config = dict(
    d_model=224,
    positions='rope',
    rope_base=10000.0,
    rope_fraction=0.25,
    qk_norm=False,
    init='normal',
    init_std_up=0.0241,
    init_std_down=0.00307,
    optimizer='laprop',
    warmup_steps=257,
    seq_len=128,
    doc_mask=True,
    train_tokens=416300000,
)
MLP neurons of a small language model. Each row is named by its layer, matrix (gate and up: input weights) and neuron, and shows model dimensions 0-223. Each number is 500 + 25 x the weight over its row's rms, rounded and kept within 0 to 999. Numbers have three digits each. A neuron's up and down rows have the sign that makes its largest values positive.
Before each neuron's rows, "fires on" lists the tokens most often at its 100 highest values on Wikipedia text that the model never trained on.

fires on: "z", " Total", " most", "s", "az"
L7.gate124:522468507471490494495476512495485499506509479535505482502544518497477534466488489503522480499546486480514475520474509497485504478537472509533489440481519560464438495503525503524508550508487493471558466520462527501499475538518492446508494514483521527538535495486492506535544484504487506488472538525472490483473488507507482469498481462506476497522514513505502516495539467465549487524500525471481510500525460509497519497487477504522465508484488445523486520492466518511489483521462478458489471499502500518470538510498510515506488461505519531567444535460519478526477533488517529526479490464535507534528484466476492476484523503489491472449492547488501518517442513472529528535532
L7.up124:446470521453496486489507522522496467512499468543500469470489539491498457480482512499504546506523532504448476509473547521461488512512525501533514534489528496483518491495495445505451522457506477493453505513483534465516531485503492527553493506501456519516481511510503454563532455538498522464513506480492517482486483501471484488514493538487490486514461498552469526462519536480518462437516497517517527530491493541506502486478474517474471501509504494476474516507493553506483519496530488505488499500513471509496510497511497499507518523515522519504441479483506497494469477527519498500555517484517483472520484534512527508452503496503559541495492536533474460479489504450548508514475

fires on: "%", "D", "3)", "ott", "3,"
L2.gate331:577481516492510514492547461502517498472521521478494494483558477434512469478486495485520465502448429492478498517493526523465505527494498532497458537513511549476466495535516518481514491473497501484540515549479517479542547487493476479524458496513473537498479460491477503494521514494505520464470447473531509543462506520516504496517525477506499478512499487511521509486515520514495496532534477495527515508494462479480501506476502492458494486518498504498497460455469478482506512491468456540508467526490507525533482482489530473515544549488476517517517489507510518545510557496521484504499497483548504551509465494479497480519478487502461485477494463539506491520483547530489478493487
L2.up331:473509503490535528499521504486498519466515501493512471539504513461508510501455490457506506468461478517441517548501519555550496525519497480486465508511522525463524524509495443507470493512483530459489497484515516478496508506522521539490496506483514501519491513481464524507499519494500494449482476542503515529461485480481516452534494487540509516491492438521480510449496549479503529495496464474516548513516491472467525509543519521498465512493523518511558493493471485502518490488494510519493504513520527462534505495460542492506501522455468533498485499485530502514490496510499518492490472427519454485491449506499474470489445515555493481496544492519553481514534518532496458494481

fires on: "el", "s", "al", "S"
L4.gate189:492445461513495461477506478462512484484547514496520500483531454512452489490515467498499513509547491504462535549520469457476542478469486522465535467506489507515485470481517501504491474497505489506529492521465494496518471511498510481510478502482513468470489479515493481490551520500483522550504526470509478484499513531499531451513471480491481457497499495531476508539544511508524436538526511527500497515530548509470542554515498483506441467529510508499514534503493449525467504527489487513484511505481522491496531521509481469488498502513504501502488528508493460475535515498538481495568475482495489503537473466530475519471476504533497538490497555497455544507495477473502535516543
L4.up189:468515489528488493501510472504516485496506499524489456512515481481510565490510504502481500513516507513555512512514487487537474518489454462494527474484525511464536482511498482464481451505519521522475541481513495523483447462523492476527512483520550489534487481532502491557463494517553492498506503505482466475491482493520553568492490489490481462481489497547479493480494484505496498477482500445514510498524460492499500534470507499528464482466503516557490503443466486502512490495448512456547478520527498488495505526532521483527553476502506518527488492505495492505490512487506473514478517480520505503535450506495519444485472547485536492477496482471579541498533506519510471495472

fires on: "ill", "oin", "ll", "tern", "end"
L2.gate201:474512509483492506481475535480500469511485486511527498528483463468502534461504461485438468512505520507497526515524475508524490508505498471493511507508526483502439472501501510523502504454470486493522533501554475525545506465490496474521500506506501464495515528533507449460528491518493544478520517507525514502504539533511488513519517498511499472445485536521445491471496537513524466506456488471519443524529502498511531479466516528463501485508532498510510480485493521520508540509538466526469495509554523534478476517549521500460521503527504485483469516529470435520491512506485478484508454464537503476512496498534493527484489486513441522498522523551463526472482488498507547492546
L2.up201:519490491508476496500506554488480529507486523480448512506481489480540504526502488488508547506463504479479502564496468518488506517478482534496523452501475492502488506458460504517558486492510566489495545519494526432510511517507498494477486518502501510525480495504484453517504486492461486497462463473500476506481528501459489489498543503510521486496553536488523480485508514494497491483469465483510515495502446500515518513429474503447496494498492478508499523505485484548496506527504481499486517490502485516477513490527494486494530489540522470448567540520485503543493530518531521493511513528446522477498492506499501504470466471545528527524497540449492535453498540505505497459441

fires on: " gr", " Gr", "gr", " Br"
L2.gate184:473486516484444491496507510497506486554539522482512508468487442551489475471514449461535486506520519498488479469482500509486511505522532478517512520496473526494482486437485513525521502495499477540487437489472495474541503475526473515491486493497482519519502489507496497517560449471550510522502502505452489465491481492518532499453493552568496503520498505521508483560509515543516482485474563504479515494527526483484524450508487472530459479498500470488517492518533476503557521489486474497504507496523512498483493529555465484519457474480492494486492493474520497517459513526496495519478485502486469521535499496551496504530515496491492494553473534458466472502491499541508494504510
L2.up184:520497490506507525495483469507541506492527510482540486498487504499533540469456531489507485504484518543496455492491513517487508511462520470511470495467489562492487468495493486508465483496513479542475478522486492466492497458511509510502499485471457502476484512519491572470494491503533506512495461487493508488514475488554477509543513491490467524496538562490508446496505509542516501517480508515510508460514502447493511540493515468491521525503484451456487508546534442499537508500521433497508498452525493506530520523501485519479494523495452507482541467483507530488499489503516536517500515483535494485518517496512530549545473562513519450530489476490435483483530491530513512505474

fires on: "ar", "p", "an", "on", "im", "ock"
L3.gate244:499537526480480521485512508489509467506521522466527514515494488512504507509473520492477514500502470425529464496538532487516467531477469496532484481505568501519495492458495492497534451481515516498463504473494496504492475529471514532520504508471525544513530479464496484491504473481500527479495464558550531515492499511455437503480535484504473534463498529512464472499466463463505516484499505496499492486531484460528456558511527502522514494552497476513500514529495500502529482526456495499520452506517500512538522418501503494503454470511525504541527467488499504575529538483494520495500487476506528504525485505509480481480519490509497511512464476503470509509533479492527456519490
L3.up244:547490489490512520440515563489503493478501542531486512535513459502533528459526495466518518519523546507519515496480517495482505486491505521509520475502493510490485477526531519493511522514447543461521469465487504522529523492511503467470500465525490480509536468511513475523501504492510514508482503498467482452485538488523525487507538502479507491490502467445474483490506493502498506534546471521491486503516484502554486496489537506491472518506520513475528491553483485464486505511495501492425461527463504461457468490514452508491497521506494534517497485496506451499505460472527486540505511480518531517550456532492480487475469551458513504524473463543539528518503513524508526550461

fires on: " be", "5)", "4)", "3,", "4,", "ans"
L2.gate397:530497494497503514492504511505480489511494513485479508508506498486512479499513488486460504510451480485467488524481459498467525518483545506527518520506534549487509456482511533456546509492526494491521484509550511507497539501450439551530481469493506516456452528509484508464532488480501494511473436542521489520486544490511516482496515544491441507479494471560509516482517543507507519492528497502473514533494506489465560508518476476483455508523477505462500506491512519475556536519508466454482557560521495495536486513533488494519446549476505480542512501509495518489523537498516496517514464516525479523495497490508470493486469471536485492503523505507495484487489526545530478518492
L2.up397:534489470504514476484497542521505499431525516529492511483517438473477482504508526520491535461460484481530503553502471477529495465513485508465505536558509496484544470551472515478497456512510551432530489472464540491472494518486526502491471526476495477511518495505502511430473514509508494522526487509492513550480479456487465478520518528502534503501525504499470475487518464500545522494504502502498521499512515520490502465508510489517512508511523540506493481524512511501503463479499514478479480511480483467498492458501486491505518528545498468525490469533498524468504554530489450499492483465489475509518488477471503537513560572478513488519508484503541495489515540517530482519483

fires on: "od", "im", "e", "2.", "1.", "("
L2.gate399:465476458482454502504503492506489516555512518508522502515547503481471495458486495505501493536502482479533484457501503473519502520478498493507521516530533468509532514506466495533495497461485482492516453518510461487546497466496526534527460505490501485496493532542489487514501488499497521484503500482527498469480524535497499509497556497508446468467493531492500479496503492512532525514515482502487465503528530508519516538484449467532425510516480454529484525529489489460492457500516474556501536529519466516541529497503514522511487518481493443528473471448456483519454508528519543517495482503458460490518480519519476520491458542493500526512531480503500479478484506534484455532547
L2.up399:530511483480483513482457532483512529531544494524500518538562489506505488484512491496552514511512539517517494515483471511581506524516506519508518498517502475506490520481442521535496465490500532504489479500477515480478561512539491523492493508488489459498521463511524495449474470516489466485493475482516510484484547520515474579443506493468482471491518516452477501471515500503518513512488557508485508504445539521495501514525474520531508447501518518517518507450492490526484511544469493507509496521510501482479520534503525499520497516457528496521497455506499511522498478500472518513433515484477458468497559546490510497515474481464507467502465530485522500497499503498514530512455

fires on: "istory", "al", "ctor", "ect", "op", "es"
L4.gate391:499501495486483541479500458516491527498497495531499498485493490543510488524528542541519519481524471460504464477518505489482526483481471482503482504548493490520483510512493484478507510475528491565504515499520491521506525568497513519453493476490513521515488515490506470488461510525471493493558470474530484508475544531477558488504477496496551486492513537503502496474528519479515492503479480476450474533493489513518491460481526488539492488512532501489468529509424474508472490508450487478495507504467493494525468475481472527522519472503486512488572466424435506487521513444530498513478521479518505488527448502538500521518488491551501493480493528507517493489501512524455496464520
L4.up391:507561482507503488494507516464519455485504532506517500508542485497531488548485519544486516511513547497500456526492562526551512520486497476473537539506512522463544487446496487504498477469507518445444504475494486460497463556503490504492508535495501509492501478487512468504509456511517518520515491469483525527488481509514529537506476519502545486470504494490535504461514503517473516468517471518494512532504519508465506500532465551508475514431487477529510512526468500486501531520474473486483470506528529488515513488503515554471523494558482512504528440498508475493495498499518503514500478497479455496511481525496511475532545537466490486529513497481496497504487471535424482523498

fires on: "ar", "id", "erg", "f", "iv", "ir"
L3.gate258:519497486477488495503485481498485502485484507508554474494538491491538477485478524457473512499494512475496507459462523501506482483483518514499520520501500512508474462501462520474501511479525507471563523498534479512526518522474522497528509503488539493465462539482476458496504524489512478552529540527472521511486555509475546507522541508501505487459480499495480527486470541477519493521512500414519471485547529468480518462509480540489453482506484500497492498525526520482539520508491482537516492519476549455530526535492465453485536486492553516511470486464470472556497516508494476484516467475520491491509525497475502503561519489466475516471534512471460482497507505549489506483498
L3.up258:503495530493524507507551528503482482497514499481508529466466495587513482501501480495490508512482463494496479471558515460481499483538528506504488443505547478529487498498465474466510508528531517509494516538489510505517451511533478503471489478506500530479503520530481504521486543497473512492503485520472504477487521436480462437514502489457505505506529536487521509493538498477488476529498506487525536442473512505510489457489543504494554536462528502520493530499506491484464515533489487479511532492487528493527514517494477497493507532451491524459494515529467540450480497499446483480497487523485531449527573532509497528493519462502484482479458497505483456482488507481506493485485

fires on: "ol", "ell", "3", "ite", "eth", "rew"
L2.gate560:494509494485528530440536487524488512539547493481553491526513505458531470484492490528488513527536534504481467504480507484502505479482496458510525537517527525501475495526458466486477457530489525500515482528474496543498478488577473509511483493540518499506472516513485510525506511524513502458502494487525486477511483496525520498490480500470463449524512521540493519494507554464454503508487501504516492449479514511471455533534508511484472511473465508467483465495506526485481524475525510498465509506492497496428506516516534510538479491522451506508507500555511553544542529450503529481504467466511498539498505498453499496537487482509472485504486484505470552499471499501500502470464
L2.up560:491443482517491518483502502487528481525469486509523533505519486448474496470498523476537457513484565530465534533439469512512500506513530524522475545502503492495475524491492485528533453469500559489504479520472543494513512485514488487535477518529490477507489481512532481478504509464490500493527526490494509459487488525492496501534487487496490453509490477502491498521551508465498464513537481523547460503526489484517513498527497464488489486505498493456511514482490485529494505515534508472473501509462478534480527459479499432505536453514457468498500479556512523548474483450485509497501492515489488517449534537487508533537475516517466543532488489478506517486514481548539510484479

fires on: "re", "m", "em", "areer", "per", "pl"
L5.gate16:466499502482499536516490516487477517534540473492486497500480516508490473478504491509444514561491511503519508512484515487479509529504479500520514520521515491436517506510460490524514520487559519536467483514511499486529541500477466520483509478480486508505545485480488484499517438482464474486454529513534496483464487538538574489487512543527469504487479462492517495510534505511509537489463502508491516513482538482505452483493481465501522495505503465459421514493503461519469516495500494505465523495544545506501493469506509489519453547513487504528498456489482483455503502545551481540499471529523512538503509545550471480524544525498506504511517493522455495492499493532490496502521
L5.up16:501496499484509480507526493469509506498489487495499510511507485550517522497508475478481526511490494471528530474497511476513487493515458465492506550502518455529501507515432543497494487533468498522508475469466462521524506456532488473465442488528518476511496484503483490516484458509504548464487501481529466466508479501527541540497535518526519453527534464510473524517499520483466512510492486506466500509491488543523519510473497468502474551474492462480491529544491477490513461507514500526521494480469478501468519519524513507494528520481537500496514519495559527477506452491457493519491445579551502507494508506501547513545492551523541536522478481530518532531495468477491480502516

fires on: "ro", "re", "em", "augh", "p"
L3.gate124:507511485454473520523495517468480480482498466505457542500499482497460481533522459509456510477518514511491499491474468554508543493452494515470494495498494524498477514522467526491481465472487443501526456518508535501494478499487491513519492492491524546490506539492521495485531524492523456524530486521488499488509488502491502560526538456546508479512508485477471449484553504495462480491508532515477484547508499503541477485495507527494482518523503485502466495498495482517514464517532544519512512504511532469500485453499533491524513546504494512517471456444519463504441502527467521517552493484528510544474501489489491455481494530536449503532509510490522521539534494555518472498499
L3.up124:485436425571497502505533545469522531499517513515489479533494472476484565487524489540512506468496517490488503455496492492525506476481451505480495501481499489498502518514503519556520476521500548515498443508497458511476528484558524522469515534563457478501511541542487478516523504528524505494479438490527492490521486470481489524538547507539508492472494504479492485511471484464499513497495527520492480501477520522504498477536466522503468515527483492459495531519515481490453513490481495505515481470499499492454490506449504518517513499501540504490502527528485486475515481532478490503516490534499437487510480469505520470489491521507550461506505471492528501506487486478516533463486

fires on: "z", "E", "iv", "ig", "id", "it"
L4.gate374:502554527493482523481495459507466548568540509479483506489534476494479515487500524453501508480493524465480486496502512516446512485475471496513495514496478479507468551493474505492476565496511471506498543514462474497486541516518504486510498511444522529456510479521487468465523475478534545493484515545504463464479514516535541496509490511496555521522532496527474483451458563507518472494506511520502508491516489500515476471502491528509499505474467540540502486494498490526501468488538451525514481490554512480520514499474500512445531477512487504517475479528507485525531530511479520456534480500502495499485454506506496501519473455516459535478531527524464505513492501459511508513509
L4.up374:527538517470513547475518544504532490510524561556467454442482550521527485493489473551507503485470491462511485478461491498495539487524511538531469528512469480518486439530504463528489511491480488512531526494482522517491510509533496438502509492489522541488486472479516534492499509477520491511561475496515512501476509474509472462480501441504519474465483505549540514477511513475496525508480495491515535464529473534522483475477517488523523521454495510463501499487547480498482530524535469488522519489476532472502484468487515504480550468500496496491514512515506461471503486487495453534499495511506499481535513497511481513449513497512530508487509523478547515549453491500488500494501

fires on: " (S", " (N", " (M", "S", " (P", "s"
L2.gate21:492450461529509523476494485515500474487496518529492467449480496489519490509502453512509501493497526495479474509483474493514529522482506506433512493529518480492493446486507512466546495548488527498445527494512512472499488520503494517478513534469497471521487522539459510504508472534498484495564515473463475518515535541529481507472509479460527550497517488474495505520503531475517470505537550503546503530499503508566512524467469486501485443439488517509513469493491478485518504514510492499554543544523491517510500523480462483498490492511552473496492515544494511478510542520483514511490474486462488554547497506535477513480496542438505500471495528465473486495501497500517491489493
L2.up21:528558507509518485502493484503545468483470457521512503495490489510506546451494487466503500525540516513523514514506484514538498519528494453470488488489518465529539531517533504498517523513462517483487531496532504496526509529469504496495504519512451470505511469515534497477497457494502547486555530509489545526476556504484518550479506503503500462476504456502485485512505469506503523560491514499476517516563495459496507509479512468550504494496505536499549480482473474523476460545520468515496507481527505512508496495484473480530534528512456516496469496485487477487464504494492485496487466527481544519465438526509487461504521544545531507508477567491511480522480491464482505514465

fires on: "S", " (S", "s", "==S"
L7.gate294:547467520463508491493551483497543481521501497530487539504477491527515462458477486490466501502541517501506515515497493480513512516478461493471520523532504499508525534464487533489510523521516478506532525483501515499556521464483512484510471482472463499499452499521463510489552446527484531524508513526490480484487489543482532534489497481472501464486502510510513494523528506495504484484506475486486505494522548478501496514454488464502453522538455486493503517517485487462491481514514473470521520508513502517484483564537537439499521538512498491494506468528540517460524478453518548464487485446534488519545455542526463500473473466492492540490513529482498523469471493498454510518492
L7.up294:538524465508488486506521517499539452503535496552513559491516488491520506505504491459464505516521517496494491508517474519468495462517504461479538485494502525505522522501514531538515506455529461487493528500519507535500516482502497462527504541483480476491477492519494497506493500517457505515552493481504525429556506507483494532538506508493521490472455498493482468502460508499503480470490542474517528512510488498517536513488472432499468536461517539483530478502494492494512504532545466459539536458484513497521471541489511504495500526513499470469512469516538504502481555479486475477496464494512566487496482519512473485462498517493484531505456521457534547488491471444508523524494

fires on: "in", "ion", "ib", "el", "iber", "ens"
L5.gate504:463478512506465510498507494502484484557513499515525527491509465524489500495544497465536545498497462472475519533531522484501460450437479497521474489510500451478447495506527505509501527492506515513550502515521495523516508511530467499490479514504544489477466536479517464499521506496496507497488496495481547500521559502529482477508543491471486508550499481477501509524514499543529489492505476517475439546487527545480532459485470503464445542501472510485484499453498468472492521505509516495467546486518504510459486520523500462469515545506533477469490449498465507513547502545472498502555516534526522490522498497506470514524465483494498522500516489481518521505501446489499528515500
L5.up504:468481506518527524487523533489528511506497499507527512478478522470497464503479516465479477532488476501502513497459555463481519467508547476496528498466496518515529518523503488499522462531500481479493501467503480530458460548500507495532522507528508488494508550465481527501469536485495510516511524484532482529491531467457539484553524552476501451477516488519562513489470539498489508530515506480479499502489508515513469518445535466452546516471445518505470500470523528483519516508526543448541510489501501494516489500496490470484497519554474525450520550493463509514496502502492482475508538485538529510503466520499534487507507492471538515476523489491489478487519491459453505538485

fires on: " e", " occ", " rec", "E"
L2.gate148:471482523511493495473483491502493462540499500489490506495475518427470469521530538501481482467512479515479466498501503469514496474460454507459509517449543529449488459477490497487502481436506491519522467500490486498510481488542483462516527444539508498496508540517515483498477490501508489489552503493513533464518503527538518497496551473473443483463518532524527534460520515505490498532489467502473510528496555490494484444506502491508473523508470469485501489520472484480518507453485467528455504506528510514507499463508503490536497496529506462513494478512502521545487540488524523535537542490546489485515513510496512486501494495481479541547507543525502547479468506538526503511518
L2.up148:486447506506522497508457521486523504471508509518484471522498513505458499509519488441503486483526505456448525500523500516533439471520495505437511529462507462490494539502496508473519535492471527490481475467474527484514528458436496440521469529525536512472525539499529503518516498485501500515506488499500513494485497510479547493477523524495495480525528518509488500471518493498483511475491485510481495487461470522467518489472546454505487534518526511511533530492513474501492480515503520519514487508538501556496481481508514525559450509474515526472497452482478459512502500547506501456499485464473459467521489534517460508464515515548470511503541546478507512508507497484515486512560

fires on: "ron", "ol", "20", "19", "-", "3"
L2.gate485:554513500484484530496496521483540514480499512454536480490509487484492501477490489504522514513543552512510502482467510530503476508482458469490536453511487499524482523492477488490490501527554539485502531484508480524533476455506486518506500499488487517518539457516467461566492520512466519496499478497519456482474513500517515534542494503501466470458530532516503510500505498498491508491474500457530492493532491487526511490514521507493490496500462479486512523416545485542496514530492511484441503522500522482443526519531508482513473526519515447529500470524438506541513532429517481490481476486509480482484497468437507502502551525521482481532475513529483502481471500523497516470492
L2.up485:509507482508507514452528499529530502538528483487498459532464518490493526490468500487525488453553549504514467450520553498493503490492511503490522498497477500513483574518488468546491494538520463523501506486514489504500474499507573510456455545479514473530486486484478522524490523538519490541525515508441544478454463505529520498491466525488512486482507520458503484507470506487504476476513510505505505489509511497485544493531492476499507506510488530501482495447484469492488524490506493497523489483511487505439481461558499479518489470513507474528465446501503529495486510434512492482481530484499477490459507500501503539476497535554516484493563482518517529458506479480494512490481

fires on: "el", "m", "ion", "ew", "res"
L5.gate322:491452471480502505459517515493519501532551535513518469523516516498488517476524477475515522473512447505485510517505508476479480461461506512479472483510451452520466512515503475523548520530472519512498546491486472523526487524512461465515492486506513459485445504486496497506505505495514488463516517515540505508483490554514498492564505493532485492512489460541514513528453513509524471545565523571485497505526490500517541503491479477481489501537497509475493489491538498508490505492530485503466488470523507515476485528486474522494548535491511442505523478491470503533520528484535520477492467548526503514516510494551481510488492532500463487502535459466473488448500495461456519475509
L5.up322:483541542518514518505542543492484481499503512498506497489474564521537485507504504491476551497483511518506525494516516477544493441502510549461510478503508504541470527485503515498526507480476518494530473481498482517499524476527479438488512501511513492525517528503493466511540494491505516476501519500511479486487509469520544458497513550500514487521474480508492479504488518482507501477475495460520529485506491499496513553518543521442457469424528494462489493472527493520503490466465511479448483465529472538491501528479486491522477494544534519486492539510524549477438508450541544479480515505515509482515511474501459510473473489484508473479514493477519530538525523484489495465449

fires on: "on", "l", "h", "el", "pl", "p"
L4.gate284:501512527539527513528532499462477502542496506436506529492467507521500480498572540482486515507518478487507543496511480518461478460497473506515479528515505492487496516501465503498547501494535473497472467509488523516481516503473480525492511512478493568503530483496541483517479475478500491484456484516530466552483541459517477507482518535440487543511497512474490475485511521468503532523524499493502519534481546528549487483527523554490518492511499436487514472515499512461446472515468470468509501498481477512498475462483491462515436527484488501496491483495499522517534498501481538514556468524553500527507482518507492499479506471506512493478484505521520509536456513520521499521543
L4.up284:528515570550492507533533510486468502477505473494486508485476488486532490481557485509473474510490526466471521490504514448482500527515507490492482534472496466498451472467494469541496505470496532503569470469519519490497512497508510502516466488502536539502552492492497522482500492511509480446472520498476506475491452505464484440509527492503442495512503534491466530512500532493463513496555522507470487470468475502521503530489485518491467515519500467496516507493519494489537520522558532507487527478446485517518493506482509493517511519464554516493504483474483486497554527463466491463520516488572497513513501508504477475479504550459541520508491490518504551486486489488516511522498

fires on: "v", "n", "ad", "k", "p", "w"
L3.gate506:476524473490483492494548506526546487565510497485514534508509455519484463508510480542522514511520468509494473520532460495493507480515495511475502498519488477498487483509484529483506498537559498468535508509503494564492482444503475535495474461504500543511475506539529502487511518476495505455468478506510504464532500545506464531476507519513470428503512460459514504451465495472522500482488539510487516532498503492504501507492493456466526537481514469501501511507480471559518521526450468483530501438496509472495509473509484465492493537520490510520525532527483520543506466473496476497501450510515526495485495524483524510494502449554488495498515468522479496501537471526452527481507
L3.up506:502549485517494498535516512505511489490480475472531503471521486513478525464544513490444457492523534480489438489484498497518463545491474515463503493456497455480491511519455532505512463497503468494493543508556506527497493502494529490518494508501505558498498538530443501522512515553552519464486467482512467476474545493467486503482508450493519522504510496513508508523499510447491495503522532485534506485516528466499454518492480484485528525488533517457495504581511499462488523498536488481494469466517468497492490490498552492485461493515514544501500452498489509506493478444504491488518523502529498484476442481519502468487484493490549514473517498502514527513507527469496507525540

fires on: "ative", "ers", " history", "istory", "u", " km"
L3.gate331:492511459500495540486515486473482511508510499476498503499477525446532499505464487458512509522523523521473503514541482526468501501496499484507467497497475505522522495525487466480448523509511484554478568496513508550474459490498485503490546540493510541446535505519497521458511527464496507452483488526506515544449570502495512545479480503498468521500544469538496514484540522512515505520505495442488491550507500471483509458454498539507551496522496495490461502531511482478521502509479537475507567516503512476535475463482489523506483493500498463536518517464465511487469499498497509506481494489481504512505528533516534534490464486497478511529537551492489469498492487471467471487496
L3.up331:498519479482530489483476464485489484503526532516532480538544548461493508505498522541485494493518487427586499537482483479516497463480534487548562498484490509496502518483502515511528475493469493461507498488505486509504494504530469497468480495464472530485504447492533468508507514476526505495521466477482487502493515494510537517484531511505560509550499506492489523503467539472541510512495494471512539461496512507468511483482520513477470487513532485462505515511473498495490527480459512527532485521487466507478487485478483507515508475513490494488567486479507515495486518526450512445478530507483498465518535522445535491506441491481530495474452523500489510477487510440501491551502

fires on: "ing", "ual", "5", "ification", "2", "ome"
L2.gate46:509489527519509522517508523514506501576487498515510484479472493499533545518464540519467494560523487501485516465535485478507519517507539494522523453472480512502538518488472480474496501475522508498480482466471518509490492508487522513484500527496483495508534537478500505509462524519511493480493535486506503488501526508500557496515491492528503471472494540511530525458475513502501522536526524568481494535469506501528470501472477505508513465478539523449507425482538521489460506494515513486492526500563456496498515467501468522534483482531491545523471509496469547475477474508524503545522496550544487491477501497482517443530517521485510481519466508452520543512511506487504484455460
L2.up46:517511475552530498502468477535472504499501515480499450488503524536531521484490493507476450505538484515480469468493514497531500532524478495519483500518505518529495501503480472477498501542501527527494464498487519482469520536539497478533498477535490497502447460498456516573503534500527496556537500490489510461488506506499499525488501481441535492534540507570464499549492515493473545479510550506496513511501484529511519532495535555473485450489449501471480452487495510521525513474519492528510493506445465501510514512471467518527524483468461504475514491514483500482546477464463489499457505487503504475463495513523499482522473476513530509474494532485473494470512510495452485491492

fires on: "j", "f", "v", "ov", "ad", "ap"
L3.gate370:500548462487475475468490532522488532492485503518484528500516511511491479500529537538483484495488507490479496510509513447477491438519525510450444467475510522507498564537467504481531516499548457505462496442494512531478442481484482504497490517520494501530523520479480486513535501539467506563487510503503492497463499509494504551520473495528499485511479464496538484486509506466525488471464498487549514527470544465504517497491485485479506509533487517545504449524496519473531496521471499478517488487519511522488530540481547462467534476503474494572496493480484504525523494500497519547520490526513562496502495523483497489550480472548489502507510495464510509502472496515478487520479
L3.up370:522512526478487512536530502549462490530487499477511464514534516487513526483526492483510480504520455491490478472532470454475483508492488506500451547468506526481481479509510477491458457420522529475515498540575509530488501493510508517531523532491520544499480538460511508527514507480483485510500479519523506465458509524475464514472564480493518469497509523495453507467498485496488512479475492484504476419466475482526485454514528477521525542505465492481510521518492501463532530495475506495552506503490454509501510478531506482485432511500475502511500508498497501547485530480544517497507538546488517491490556499471504492474519521499477508540485504489497490498480503487519497517498

fires on: "ig", "at", "end", "ist", "az", "ill"
L3.gate300:506552482456511507557477508488503505533499496503531510489535489517481515474515476507516488498542480461515485537512512523512446534460460488513521500507489487532455495515540469510478494431501511500507551532504488487518510506506514480489487470490509512433472481458558477500527458530492468521455537509497479514498472473528512479489515485492495538487512476513506481468495470491536489456489526515520471473478545466564528512504469475473501497519534451555500468478517513489463528517475492498510504499505482533500526502497530499451508487509506491533497466511471499509503489516471506484508509481541528457510474526505490523505492494527511530515491456520456544466451494525525507535535
L3.up300:471500477534456523496469522511493542506479501461528456485496511452481529544483480493510499520486445501503469528467477521494476529470495514507517488504553470502478526519460515477516548499504530486492519497456499436465495506499477517513522509539478490498505521515531480527496562515490516504493503471543529544500508530486455444554515527454523498504492472505436520499505482498487473498503495484545521521518496533503473489517472554516484526491494490491448465460506490503482535470492517489503484487519495488515507497484516515484509505427527506482486486526473523526523545492504529482491522501523481522512510511500526475499533447481522519513543507455475510471500478548539492471512

fires on: "ed", "istory", " years", "es", " int", "ons"
L3.gate125:488529525482496535460538494518474524521536469512499461505501461496564529522479493502537510503547501528516458517516474509516527495514476500541511531536501536496501530502488546510488531530519448511484485470517507534479510512483510489462500496511460483502492482499492516519481493496464489501503393494472503481516531509539506503468504490488544481481484530469530520487464557535500538473480469460476501540487548526494492508470523529499469513495496487520512473492503452512500525498504508516540560492517508498492489487519522483517510525506502497494455509462502474454524478430519533490443525455492486490501475468502476497487486470458528492515519506506470516462492505487491474504491
L3.up125:492508514536497482476471530486538478462498566491486511477482483519497514501487495484540477506506501518561506536502539494539474512544535515472548425527482506490537478502532505479501487496564497492503500531511494532450470470491511486487457511495528482497452487493502474471525525504484507503530497495443498478532494457530502519495506517469493498479531490561538532518497462485505452477476480464491478459525488528494492575536482502473484496496485478530452509470475516496470490495509509526526525520485531481501494522511533526524517499550445490502519514503500501519517524487450544508497476474469488503507456479467499484495529503499497493505504513499520519514486497542492498499556

fires on: "o", "k", "S", "R", "os", "ac"
L4.gate81:510544479475533481458509475484478546502556533500499556517507518530498445526500546532512532561489495503504488538493494515466507508481461492513527499506511489498442477496533483525474512518512478513526511468510474526481471492500505501469481458514489474487528498489507484469500476475468508518443468529499510500527507504501503476472474523487523504517494452512508491518541555519535513548474462476473532468525521478490464488487521518512512473491487531531512530490529506455483521522506491490490487473543542449523480452483549509499493461475508540566505499491495512498492495498495499495494500524524500488498526534520488478515455488523456507509478521524505532511496557511464457512458
L4.up81:469513493510485507504516495484572474516475462477520511499476517531528532484508446457469519516433490512516495500480492498475510527519510465498511460518438490482506491535479482487540508473533473508511513521471504591503546476490495509492497508480485519478508502523496516486482454475485515480545483499501480533506533523494528505538482543534490512505451484459442497517521520501527463511506511503574509478521522510451493496494524503500492484505487496511494441438510458509460508508486511501512504513529498510517488496510468546466515494502515515489527532519487502453506518518481468471508450533486531499480541484501499457530456505545487512490502477502507513513502497538490533491518